{"n_head": 12, "activation": "squared_relu", "norm": "layernorm", "norm_eps": 1e-05, "bias": "all", "tie_embeddings": true, "decay_fraction": 0.938, "batch_tokens": 8192, "doc_mask": false}
MLP neurons of a small language model. Each row is named by its layer, matrix (up: input weights) and neuron, and shows model dimensions 0-127. Each number is 500 + 40 x the weight over its row's rms, rounded and kept within 0 to 999. Numbers have three digits each.
After each neuron's rows, "fires on" lists the tokens most often at its 100 highest values on Wikipedia text that the model never trained on.

L2.up639:475481533499557454455591477469544505543489518479516476489488493524477501449481541494531534503471541488477498484493436494468478487506468497505532557475453491567541554478527480498552431458471524489539527625556517457506535473509495505510571446461536478501427489489587513461508500522544523497569422527556531512410488451516555565454478477437452475469515543482533504503557453496446507509420
fires on: "ir", "our", ")\n"

L3.up752:454573493441597495469408506459476563491438497513536479548476508552492516502425532477440550488513493500477446508557507480498506529530548455405526441470477446473516491512453506494460468541506498465499423520548461513578534473534467571531501452475508486576621521389483492512453508550439513438446496566477559449457534517447472502492553449460495490524504502519553510434569477441514456489466
fires on: "\"", "ue", " l", "ment", "ct"

L2.up29:504496447410487397496489491469498550541533532490621521535484492524460506503503504544507451478474490467517473462535548546495525512491477474553461511479458477525531499415519573509485484556502485491415519522419551498494495549483439482559467507507515434540495486481431500470479513477600462520512507449552513593505478518469531583456482461578442553506506489503465479605455473509474539516441
fires on: "t", "ult", "ts", "th", "ime", " which"

L3.up533:482526421503477505606586491463524507535561559497498438482472588503437525544509527518465473541486455414498471355519438473491505499558474451519488520497485463470461441589505572479487508503522494494411500455550529532454484547481505528510504588504539478465553504503513501474514523430510492566520519503484523410506494519534548496592473458527446478506528530544513544542520491487484489525462
fires on: "as", "op", "or", "ad", "is", "ast"

L3.up487:468536460475536550501473485569486496459472461480527503530493443550546488471488522545519498477474487491485561450554510568520477567474439534461503532538562451485560516516489445518508575406496518481541504546414452496427489560485456489482458487421464538443503424453453536492491517491503536486546549442406509501454508488463549434492482506483520492506480497491500440513495509440530544509522
fires on: "tern", "ver", "mer", "ent", "ther", "ut"

L3.up540:515499401464537580513538567477559544520492459529498540486512473452482529414486508452480516540509480478472484451514498496490504500515437500453466478488523550531489454495527452494506507464441491562549460514448470540506589510526553543582570495482457472438535484491564523564478477463513533452509504464494452508518538544526574461530467470477472523509464496523532574557463499549524452533537
fires on: " m", " with", "k", "ot", "m", "ith"

L2.up255:498497495469622518511595451487544523443547503474490529495540516502497515547506519446454509542493537557449460433496527435503576518561433374549507455429596492513542486550504486534462476458396544481493471484496515486544509516508527474518504547490536402400445530525558474518456480468502580512495437516480552545500492452470508501483482455484467485525507491509456448547538466548492547513486
fires on: "t", "i", "ent", "ime", "ing"

L3.up90:462469493571518554531484471495514516496480543503538514535434510481543521548479468520520507517452459503527451494513513489480546576490486503429457534490488482458500531481494480512493588552482453486524554554531514447486563488551503555457442473495505501523516423528527530404502435527515556487524440473452554404425461564530474480551578519474438606469560507445425494545499450459483457639454
fires on: "et", "it", "el", "er", "ul"

L2.up326:488500480497477546422530446553548474458545545538490500471489441492456531504533564450466470540548563516476534493526548545510515546503473465448499589485484449536484466434479530514493523457556528456424462475518428479539463450502472477559518497544514492513504424495519566506482489551480572496533485513491529581499542455449554555429522459520512515509419513465490426460498527523542516555490
fires on: ":", "ew", "ov", "N", "W", " /"

L2.up486:524506499451420540504496535469502489463503466562471422499524472506566523465473517552480458554497448471465522524435483454469520529513440456507481492543506522430495485505512458508452587517563557432503519524503466526478597495480467525486522502483420546603532545504523489456490488556509426484442460458495572467533531623541531435548467502499445542509539446570472492507572534483486461491561
fires on: "s", "ions", "ew", "ment", "ion", "m"

L3.up449:459506540496492520499515493471586456487549530489559484470506469484484503462462552403416558501512581536451482400458541513415492528451481478492499527492537447487487513470460477479520503484418533524489496518458511505579566494529447538516517493577532506525496534502472511461437452499500554491468546482576555518492529471489486452534443478473540477476461500599561481451518483594467428474421
fires on: "ew", ":", "m", "v", "erv"

L3.up585:493464489505525504492505478500479414561456518497493519418545468544515466523451545482593441436493553549511507429585502507470513483517516463413549504449559509552468500491510486507553567499509481484483473513514545536483527479577490422462507499512452516496527441548477416403503479501496500539482445511449565521488534511562491497505435478468540530470468506425482520422514569569580521509441
fires on: "in", "ang", "ew", "ong", "und", "ing"

L3.up38:458474485533571489527543433514491470512474542473524509532496600538515578510461469524438462470556509453409484489491621499442560465516514587450536555549496480516431514454537509485457522421484484471415452498496524563476469495503545483481451523550560501479461455507482527515533505422515479506545494485532533584473472549484512518571507519467452513444491566531512578475485477524541462439550
fires on: " p", "is", " d", " c"

L2.up211:531520474506507513494581472499507499499463447573425455479518566410541569523484516502532440529476480550510505511502454417394474556487477472578573529450538567521446484576487525502527474486468577436498597564493457512469552524468444525541510480466539551551405520564516469475522532468488541493507410479523486492507513460455540504518546485516509601482520493482499482480535474491446513514477
fires on: "s", "res", "ers", "ow"

L2.up597:523591469481533486527578478467451515459441515482569521497564450530465449512434520502424479507460511582498541464533441496477506483536442537461478511514536480521498477538550460474485530504510528553512576527538490526481496494512576543472511481540473489508454515499467523444516515483497462516520510452521525525461549510469488434421544487457586513557412450527425490489536513510457497453467
fires on: "D", "t", "on", "T", "an", "L"

L2.up23:517478467560566461482506460475518462469612502465494465541488400508508501456511493420446525585525379478509434502468511549443559498431454484493514490473521507547525548471437501529517493503548523545537514490491595469474487542526459465570512545445512481574494461505538533472447487505517551500477482469527509506545502483533544527516585510464506548489526476508512510485508549508437511446521
fires on: "ion", "ation", "ort", "ant", "ment"

L2.up421:581492486499559489561459489476447470483457432537531543516489554592501531499499551530484475552504476418446518456511522460456472549484520466448553435514409441542483537475509471415487476429549563472473505528607502482502479504547479535455429508502507491480483450432510478454538457461541508455440461464497559470518593451481521464502503501496498521498490531492500439494515453568567531475538
fires on: "\"", ")"

L2.up242:518586486533438478486563487458426489502468483469496510486570542508465547539467543531523476443510492493501506560445484534445530482486526410516515482409409570513486499562477480571556513514434429510431473474553535451554564428543512498505516557509498476533476489501465516578559510508452469461516478453538458487553633554535549504472474484474493492505506517477471498472471537572501556509593
fires on: "un", " |", " by", " from", "ian"

L2.up84:533479537428492376551492457466533545452544498469488518431511525533491488556486481472474474524532480506485490557410468502478447485464484541479466560536494451512485554555494464465535512477460511481464500500500540464432473493553497430475528547515528509480518555567474426546499483448507445521490516459559484480526517458446514464445511519493522608528523439534434446554527420527419552546432
fires on: "on", "mer", "ant", "f"

L2.up254:516578550473510413512500495524434472546444446513496502483523467530492521529444507503454459491501461551454484466452440494448487559507457492536490406478501513489506503495530480479548513513567487491452532520546461532547520428491441490449485466417483467510574556485496505501477530520526533482501487520483509561585578522590514564510500523431557519533493505577537539470503542548449489476455
fires on: "us", "ia", "ens", "ork", "ord", "os"

L3.up521:481518516469548492478508493550433543585554528544482498556483474508457443509505544475454510491509468556502466433541472409490438511503450494455473572544500491439519500446497420513444528455518531580413510583469474553465503507570520516517457424502545496515492508533532484432421569542500386518530476505462530546554564400436532530505504438516560509485472575508512471568514541536481515522484
fires on: "e", "ot", " He", " Y", " The"

L3.up110:465510516547529460490537519512472527524507503540523454490448588538463431496536438467486428552558557468447534500493527463492493531535496487487598578461575461509512511492512465543460491460470553588516492545574536472481550509446509475525521548504484469486483406433498505481489508511444538505574472523485496471545472587548561423448513523462514487452542503481496451546430536504472489447456
fires on: "ar", "r", "ir", "or", "our"

L3.up644:510433576456490589515487495515491444477477478595569512496500468536461484522499421492455483478592538490426507471473517524534441479434493490464480503467577490546521466478456529491479471518410472533507506532555596562543487469487528561475544507468515535466483497426552469456522480473418483549488540481497575472537480518522487511508511495485465515549462614444521546492531436520502556550509
fires on: "id", "ong", "og", "ut", "ide", " d"

L2.up629:535446518527483547453446459558418528470491465496439458485513509510555509514446414485542566544460571431457519477512539493527485538455486575541482500512487537498490502505552495478483564514489492445493660561512483483471564513535472437485482579559557486470558548515532494526498496553518494412509467535541498452565494464454501526481502502476435545520506436576488505427451463476494486508489
fires on: "ers", "ly", "."

L2.up730:553499463516438456432483471514518533585446500501500515458470487463561464529448549543474485451533438526491522497469495502584485472524480494544508424490504573517523487487474519520504508566456492464475466498520462380537434440526576554490571443517487483476611562498527484469528511442474481524480455543437548501525468551544426574524520445515491545479480551522496531599462488579515526477402
fires on: "'s", "ing", "f", "k", "'", "ad"

L2.up626:536395533502485548570536574528534565547435409472573431493516514555429520504542531527481509471522527498557450480483533518465482562531510456480516540504461566436511523493534506444523491501535520479484500470473509525461523456472522501512516500555417490533436523474506525460493489412480511490520520469543497530419499513520585522461414490490557481534488500470566534497480506494573533540579
fires on: "qu", "j", "ug", "n", "ass"

L2.up105:481477565512477513482484454469464531498548544512527541493464412509464531496514600495498460457420512507557501421500500478498546497575574433516477493484446481436502466468602504480501535447527521479513536514485510477459438469436497508458446488569516534464503506561477546486501476537558476457517547522449580542518597512516520579520476531511502491474554484532411446428495539548439485525485
fires on: "se", "ri", "ly", "old", "te", "y"

L3.up164:513495528457493553510430410465519509536510559485482512441515501447481485464491508529515502560561501481492514450488466458490438532446476502453558524550462526513412475463434453496480474462490482524476443480488493538514470483524574545549525471522520470481483528523569456553538538502474566396477547506402522558525456506530506514568466566510519500541500546494554571495572503500570544438445
fires on: "M", " m", "m"

L3.up41:535544460506502436527458538491439583372493506461562500498542520491511515535502463491482369527540432461500505555457496491443469550553494439572582492497475531559485481496508507497530503533541414550481486468559488505476478521439521481530508489512473470492510523482414490487467596554519522495484595507431501500475558616496483537522461518504502536414529504501479510524576488513529474547509
fires on: "as", "u", "am", "t", "us", "ak"

L2.up732:460514502508551495352501515519512519559505521540453495514554500517447549472538505474488464507557535468457490458481469515545446346457530482509547518469571497559515449536479531484511536498454476491485486465475504484536511452510515491479502531410493453505485483511481505483561572478503535460531542476483561563531515540498535522458472446454488558541444538481528536511580479471443483507509
fires on: " d"

L2.up743:534549552560518549546485548507551502448460497476474497487528519500500473463415514504504553529553488455512450489512544515529506556490503459433520503581451507478476445438480506480577556500515455487523505500515468486505583423565475557483521463475455562466476512523532485468590582511494534466457484474549493469511494466490504491580546418426509576542471423486513526484540431501431516454524
fires on: "m", "el", "s", "am", "ed", "er"

L3.up496:582546485490476535516527558458513537540440505522536583493409494549460506489504509495441452490448454538487527489417507491468538584467527479508568604469497454450490479535548542524560513405513421455475492489466513553423482450528499481526474428515545516452460532458477526490532489542467439478522491475456479457449521567582501446524489478436490522479524465537431490527482536521528481491433
fires on: "o", "r", "ri", "u", "ut"

L2.up549:537535500491505509496475530509440514507449468506495548520450527477502539419561539529489437484455473479494530507608519460528453546471475481569534449583494541530454544449500507551486466528557489511445491506529502469487425506428440500495503493535545488586501472484529456498569512497594475403442525488470510554541575551490410518565524504463500502462529585423501538582505484489482522519495
fires on: "h", "am", "um", "T", "u"

L2.up751:543474530538515455554532562462534492473528517480496408541505432534549576510471555483495497425498489422492547480447601511541510509560547499559476526471568447453458487443537535466522519538501451514460525522511450556511538531535517504451464478487570484533486472493461469547450504452544465480493503471585457590481500500518489468530535493454598568535431493442499535474511518479485515518439
fires on: "up", ":", "port", "end", "ition", "ff"

L3.up147:525481439479559518520547496490474445500472493467514496490601489571472552524489463530423449498600470455511389517455516536432468497518462523466496585525488527505452534521477553460466480446428488502521543525519523553525507453520523385490588587576501455498519444496479504462524507546485522490509519534494551527501499553505544509549527538459427557535482448496548521509465452480484466536478
fires on: " d", " ", " l"

L2.up582:447454469496523513459514484563562446499418520509486525435537490615536450580531568515565477503559574448442507464482480550485456499454445512509474486531512577524510498466495520484485517506504531546494598529498498582550535499419477479472483473533427524520534509510529485506473576517490505498507472501494533522506455581509419506582550521433513582541508471479496523487476517423493497466516
fires on: " s", " b", " d", " l"

L3.up553:418554467529535457488526514521549542505496462424582503503459526570565512472482502519478414515449514496530552482579536512494472516509479443517511493516523550526539520519522386461455552476621520443491426498451520472498486502475480450504551566480416453460543466470495550515494464542518521493545554438501483531583472544491519535404485474436475536482473434462507498475539405540551479448509
fires on: "av", "ess", "at", "is", "ent", "ut"

L2.up96:550477489468516491541548478534501495551459555541489559467531486503500491516575508453482486527553502461537485420476511492518434390496463531497427475443480500578511420515494511520484508517521508456424450574509501440467468444466512550465491473499515479433526504588578533478528525488552575474470515485529510491455429525505403590451568512534456490488571478503489519497573613501458505475462
fires on: "f", "ing", "en", "18", "17"

L2.up374:482516384480507500513572525416500464533519533494484496531503493483474435486589523470554508515540517511535544486435465498465496529460481522497558487459456542488456520542510523469511462466461543506429511522483543489520507549521453523515488545404468452443487473426576501496468514520590473495477501442443476523487652491498515490519482399486515533511464555456505482537542541523416568460585
fires on: " |", "p", ","

L2.up733:491493447531576473469506497595470526478478498564510525590557507484480498532589519435489515524489511626440500524466506544511480441478519537460500502477434507491533451464505495527522471457529468493503498548534553558509500432491506501547536486533537501451522507515508504431449567603588410449555425495480488432443556501551468509487550515467533415503544463520490477493525504578451531487477
fires on: " The", "es", "our", "all", " An", "e"

L2.up280:456559456488476463428461503486424468486520528520486481508499576474428494433514460500445480538461519435537425508465514491601498492530492456479493479471474487477521514474493433483512464457484564484553491551529482438528493520486524487446574447498535476470466546494522454513533450453514522472560528474514549527555552522485417483440495465502460540514515575449544495458480553426543518449526
fires on: "a", "ue", " l", "el"

L3.up131:501533489464477487472488471482514499540497526576549487447555554443464414509478610482529466571501550601533511514467498510513514452497389453430441509555520528573495535504441448392498480488521527518489577526506536461428449483481524455516534535503453483504501519461474512503499498530515460556507502533509474491426532538540433444520519502519476548549462542538467549499542491508501513489492
fires on: "an", "es", "ant", "on"

L3.up341:587469587493557532575437440472463472427507424520540450534552497451486482582545547532482476538480521482465491502521519466514483559510431517509489455493520522407491517501535504481401485421521493534474540485515458544513519528440426514495484509422497497529509573546468561397450538585473516471509479454475538496491460477511511531533391524533526474533524430552483546495496586537420447547504
fires on: "a", "us", "i", "e", "ia", "um"

L3.up404:493448531513410470501483534504494535473453522513516448471451459521427454497475517500521511478505515517503486382506560507520491505552512474543527511466431495509482503488566524467514478510512484469416560520498493521506463450474551519557443398480533418568514606494448606483484456494414456536533509456502479526450481504553526530529489512554493522538452552458515473481515561536559518498554
fires on: "o", "os", "ri", "rom"

L2.up246:571455420469496461447529524593527510388442453532486510500501499540569456467484439476510551496533523543448470545539508524492537546564531430483567588478445438530436498487575518465422505439450535501526519494478579486531527533461486500532511465526496494427493444475498473525503483517511521456520481511423460519479495458544564485462557522531510480480432515464511487462493512472483505500520
fires on: ":", " C", "ov", " D", " O"

L3.up103:400475492509484614494532552487443540501601493471499451505472461456485477497500555481462527555487435534510488489541532538495513552496524474496496514515572443494571512495476473506472506480552524503497533540535433483494543472461482472521549428438514447521431543494517504512476536484456474455474513456473562520442538496525559467507511516432544578488448558433504589526434494430481513459499
fires on: "ol", "ment", "et", "ear", "ort", "em"

L3.up698:528439463519499517517412486494514491477524486472545519445442487501504503489481545513507482525522482480459466475516543452473527473545480526474549488473471476629513568475517564397452507427487499461462566536470502523502541519498464492469433502436507521495456453536445573488494551483482520461546487502438521495448451504438574472528556447501474406463495460451489490546529471532544536577501
fires on: ")\n", "\n", ")"

L3.up87:535456538457491521550549581562489487518518546502461452487600501458461494525552502457494460493452509442508437546526496539515481483531560452474460536438536482498503439463559498418467550467489495527439518535542525462523477526529521552518502491481568475419512414460469509556499500473461478513510502498487466529482481457513458463523474502471491418475512524525446551514533510449495555478494
fires on: "ort", "/", "ure", "op", "is", "ru"

L3.up171:463526511475524524542506496540583522517454504487546500449556461511477481526526517531495498474529480463526470529489493451486435460474493487459448452446566567505492521499487455540572499509512510494533442546513476542483480544484482554474628550483501469555469564514469549501576490509555473452481503517516501496522571529550507414522475431512448510491458502431565509494573469520543541522520
fires on: "her", "le", "ar", " by", "A", "E"

L2.up501:421417491473580535507497543528536552459540527581470451470439509503504539523521500462477412531461417492489548440500474444507510507479513512539509526468517490496504527444528526380577497427421483516559519522511487545461526533480428468454532536504503510546529538579514453538533535459479506530464490472520499452524513585493510471496527497497490599504501533473526489525536454465496514504499
fires on: "ater", "ies", "p", "ers", "s", "ff"

L2.up672:475541505464552497497477468513495475517484480477506499475546502515558481484483516532514471433478518588466479551522503505555522541462455486405473498560526529545405457481472510506467516538494556438501575508515523532523530461504478491542480471407479472535574503503543575465565479498568515471540440491495463470500540538480454591513500468444509551490453466485478480502445539553495501486481
fires on: "it", "ad", "w", "te", "and", "ion"

L3.up439:475500582554533533533436456490529495442530490457523553487473423461503601522475440518504517554468472465497573522454464442500476503491479509501487457543508496475537493502400478564526509453492520524537512507545535517467604505539506503560506451441405462534488525529517526509473543485488488527485497554535477449544539447487496493512536477489453529517426432529482516500577519508562547589471
fires on: "w", "it", "or"

L2.up243:478594455447530488459459527556478504458495500497479480552506456511572448430440511483572543480527522528511531509466546524511570516513501487444542429492517527512522534498473560483513566494549466482495500554499522432525530509536392510466472498435531473560514467469447496502495565516570471452466496492634486483531506478537494472578401457516434518434483515568481514498556512566461492499446
fires on: ".", " ", " |"

L3.up393:482525496409531468506493537463567468563543492601502486475524514510515539456549520503554458580467478505514544566523478511449458481483465520441491477531447540588477534463601478530474466599502486454527515508472483562496548501532456581548482486498528536531516514499521466472482498496512585467465544532474570591419502538519574455508483456439453517468478510464451483470516499469481516390493
fires on: "s", "ed", "ill", "ic", "ing"

L2.up364:530549449490540512503494486544492502502395446519525516476503484433487496536526533445567509517513482492452532454476498481462522572481563536536537463394486548441503580572517450534566533478538452526481402548488494469499507515530503531477521457478521453495480472494546487429418513529528570494441474413560501502472586551543515519414477502518476546481516570529542462535429525545429543479459
fires on: ",", " as", "\n", " –", " |"

L2.up552:465530485473463532465484521469496459612508559511442503486535525535493514512527554502468459520590593482521408511454558557518469517538430471398512513424506540471539511462506494473474531477481520533496576545587524507532468495437561549466542488503457448562505482478538437505562500435451568454564504535471508503440552504466458553498503493512483505501531421514527547545481494478440525535465
fires on: " L", " l", "L"

L2.up670:534461515574546532476439512437483498439459555503483472485505483575491478439504492571472521536517539467501491460554564468477528501459579504460464528458561502523427436482508408506538469546548440450445581476528441510545517420552436604480565523496455538516461425521471479504540516474449495437523488490493457441512443527478486471490506475416556496494498512455517519507466419467486553576534
fires on: "h", "or", "b", "ition", "ar", "in"

L2.up521:519466474554581507534566541494520465493496424456582501557544461443541493441485478443480538559464455504518506556482508479477528547548553563517509528496490456565501534481478446515404510513507508566530538575503485480543566533494483562496487475520517478566464552468457485544432478565589529414406552452524495446481478439436522474468471446525411508550476476480499526471556542522459555510494
fires on: "f", "ver", "ic", "ur", "it", " C"

L2.up261:468468561489496539470534444522552531574510511504498529501516436505504493505455495497463559576510571496492451457469478464470451498421544454533540534426516405494495549431509508509570502478429507455502483554492492507512533485505483519485603534465559511449490543513481508558457542532478505542515478538441513439463455460578541532424528491509481504559529517502473510556511427573439481475563
fires on: "ir"

L3.up638:415571499408494473543462393460497441464583510519542475587468539520535481530430486540500541496553500560581562536516547459514504522527466488494548490464492533511479532430470498475551579514531461459461444525505395482485527509548455495442527479465530472460498517427457511503496558456457508458521564497567551533510456497488470576502444445522471524441487478508456520515507581492543530512555
fires on: "mer", " and", " or", " |", " ="

L2.up149:542486491539558507449511550488527496547561421456615474527455516549443546492496504523458574521530462469502495447398523460530577523484457495529472530459525439519478499499520559501535469501424528495490441458507529542517442514501463517426529507506495475525494463479472559479602530454496546499486499505470493493497508477508516553553430570493437555605530470465445460437505447514470465543476
fires on: "ri", "n", "ct"

L3.up442:460509463523525604447507503452518532473533506426481476545449471485527525516450514562503503479572502503456491471521568472469537520454455570495408497499501526559568463492523602507438491456496427492469520519424543458415523461474502503434432615541513480523489502473582465437463497493529467487521503488512519525524547504513604527527532524406521493455501508445477544493509452530496533541549
fires on: "own", "all", "t", "ed", "le"

L3.up486:452490465577524472558439475442439483416445421522521522509455533528519497518552528471496568568459431588570467508537485484461499469547498540485474421557483493502490573457535501486547599485498389590446505478466485490511499580484490581452521535563539474528494459468455530470478443447537530499485555513520468455413509554490499410558550494506488518501528492481513548471507489523564465477458
fires on: "f", "ic", "it", "a", "in", "s"

L2.up101:470481504504478479520424488535489454518530521508505501546513492513462515498472531503487540552481492513483511491548466458480518486509539561529438481496480473472478502530482507528485517536435486480544499532401511544501478455575568439466486468534441567482477487479471484512530530553529518505509431465482449510599543594527437586442567514488539500461575507561475523532472468493517519560468
fires on: "or", "er", "ur", "g", "h"

L2.up475:428507478483466411583448526482514519435507531516484555516482476497501539520507524469500541579492530494566467574440582496492465473481558476526495401466473497494514523489520503497518521383498490561599520449503534506508537552479487551494531440542413489575494535549493542469475503546546527456422526509526438468498495577458496508484547483470497549442480522477469493524538585512502465475445
fires on: "ec", "r", "er", "f", "p", "s"

L3.up91:471505516458537506530542474565527431472518500516578517463582436538439496471502507425446474526525567481435508501502447461488488549539509443462580535442465488414473469518523451531529569467460455439455547498553502501539550485519481479484530484479471526470571529511469585482451425465479576501564491505497547504424562534418477401499488427450511485531498486545465529513538485554520545501493
fires on: "k", "N", "her", "n", "z"

L3.up8:483520482476531538564446560533516503472525536470493528415479438516496512548583464409485476492494492551525425480509559506477518529451421499513504543487488568526497503493480514535479499447374520515513521502517543538463521418545379511581439527443475549485451533529518551521531434532486532446483474542484531521459470567475545532476491516475432521482454518517500509433429526523490500520601
fires on: "en", "z", "te", "ad"

L2.up401:537533472522534552497553457464471389396482484463445471441535460529462525501471534464590366514515437475516546491482497503578530494552512505472535528482515492473486500527507450544527514509515510512531527528494513457530498495563524561519489476479453491490517486543549499525458472512488496501525449448554491503539520425481434548503500475585526544409484451495498479575559574537520535486459
fires on: "ing", "aw", "in", "ber", " of", "st"

L3.up512:393495533498560550483452531502515545378541534484490487481467465506486520435555444530420463512488467519492483566524510485473505504433520496451505519484490536464562406526462492483510521508493471491562514486546469470514486476422464410532471441490480423513593533486544490487511540519485519449577449508555540481528492547548390457478542431510486542458545495489495557522580502597514500524444
fires on: "c", "w", "or", "um"

L2.up264:501586493469457499568493554513460496506509551551510475476554494576509491509447528521492437479497469446425483475461492601448504451580525455506554495464466452520429437547482535474485563517490461560561457465443567479536476431475418477388488519520525476505514532552549497494502486524484539444537499500513517449459495541501494493469469479528554526500562466481593535531409529497508494450566
fires on: "aw", "ory", "al", "h", "ie"

L2.up398:512491553474490563502480490451497529497543543470575454489473477530485531501456428522526483425525480457434503475448553439505583492422513497542503542593530520454504509495528502506518480501520401472481568494538516481400503506508449461499485495501435531514472574549489473548503462525533458448468526512436551506456477554521493368490500562455501574548523471561468516476469504565483523508540
fires on: "ov", "en", "z", "h", "k", "u"

L2.up716:561451563436518548487504441582430553464554438510464522513455462506507582477491481497513499509469487496462502488466508493509475532430478446484443537585543504528539465556502423560528526500465551435523523583492460493491431521526459470567483551477458549501505457535500473514505506523563441550504469568495524529434423530486541480510443571481439523527483517522556467447472544521439463510505
fires on: "en", "al", "h"

L3.up604:491473463456505519513489456510499533502529507457507512467502480540407507504568536569484499541476482408487521552493526477494523473506528572508507554460495520493439522549590562510517529506486429436476519448519518499481479464509474496491548523495482537566537514533527458558450536462530472439534442543545525506486452457545523539459420538485441492541549462512603469455420479493485514452554
fires on: "or", "ar", "ul", "id", "ent"

L2.up93:493510530513573537467471468537522530544586493503461452514434545561482490478413534484441463532511488494478555483501477510455524548468456530557446484507551482454514432487497469557453464462485533434487514469509478520497413546490487512472567457483493495528501511492532557539569477532503464497562568513540439476513475521473483559524498489501528506527494445442507462548538569505529518478473
fires on: "m", "v", "or", "n", " An", "ov"

L3.up529:504502573495506416515519463614516497527519469518551527525493458553545547533488610515430514456495524545466436483481458557442490422493494505509574507481498466557490439516485446451529457462480473478516485519471481499516503465509520457513448569500550491521456474544448548492515501495533447446495532481491532510496540550467488448499525501480516565410522528444495548561420540516549501437464
fires on: "h", "al", "x", "ial", "em"

L2.up429:483488471470513548501503511521532574537536468510547470476565483512431546586455565495559473519532497405573559434410456484517487473498507510407429481468563465485486554538490515502494496459527442584533497517585517480482580540496469507563466546520455508547459453470522581603544503489511482528491466593474499399509484449515561505522516499514478598439488501472523502543559472467492516440507
fires on: "y", "her", "ater", "ed", "hen", "le"

L2.up321:510443468453533518481567511457494548479464414483498522487470433464482519471534509496544531462493455477478532472579522511540468488460468549564435484447452553564516463507559551519500507518560509441432525506541489483533543518465441572416548428426553516504593481538516536490518503432432514434500445473502532565491490485436484558535478399411515546522550533484520505427553471453490494447526
fires on: "ing", "ack", "en", "r", "old"

L3.up527:508491483411422534505457510397490486508533495513524548489464529577481542530502486522477531522525510513515519493512446470506501511565425502524445499514479550576530465514531463482493474534506482551509521543486496436540531551488553517490534521567486489520459473520449416420484463504478400423470523490475470527476524541460564454524588482477530513498564448556543541453550487488477562466501
fires on: "t", "s", "in", "o", "h"

L3.up478:425525420547486451556527490553446476532577499506455490529538494514491538472501496474545488518510490524482428544483620513539504406463456456485437511489465548488466414541445479504456546409544505514535559543460489508445426425571494528549485468510554555534439498487490435501486512463533479491566542527436507530517518496499506489516559498460527397468507519546515548501520557535523426539493
fires on: "ow", "an", "or", "h", "er", "o"

L3.up371:499498474518481458510492517439517488466595483548551509550443489514494530480455455507505469488476570534415492543469548497493523537521477506546426480431585530532561406547466438475519526489521509563498524524465526486533511454502520453507513426535521454503511471504567429464552434474526522470494450494453534513472475425475572457506503493474471454508535464433498527560539485462500500495525
fires on: "le", "um", "t", "ord", "ol", "ime"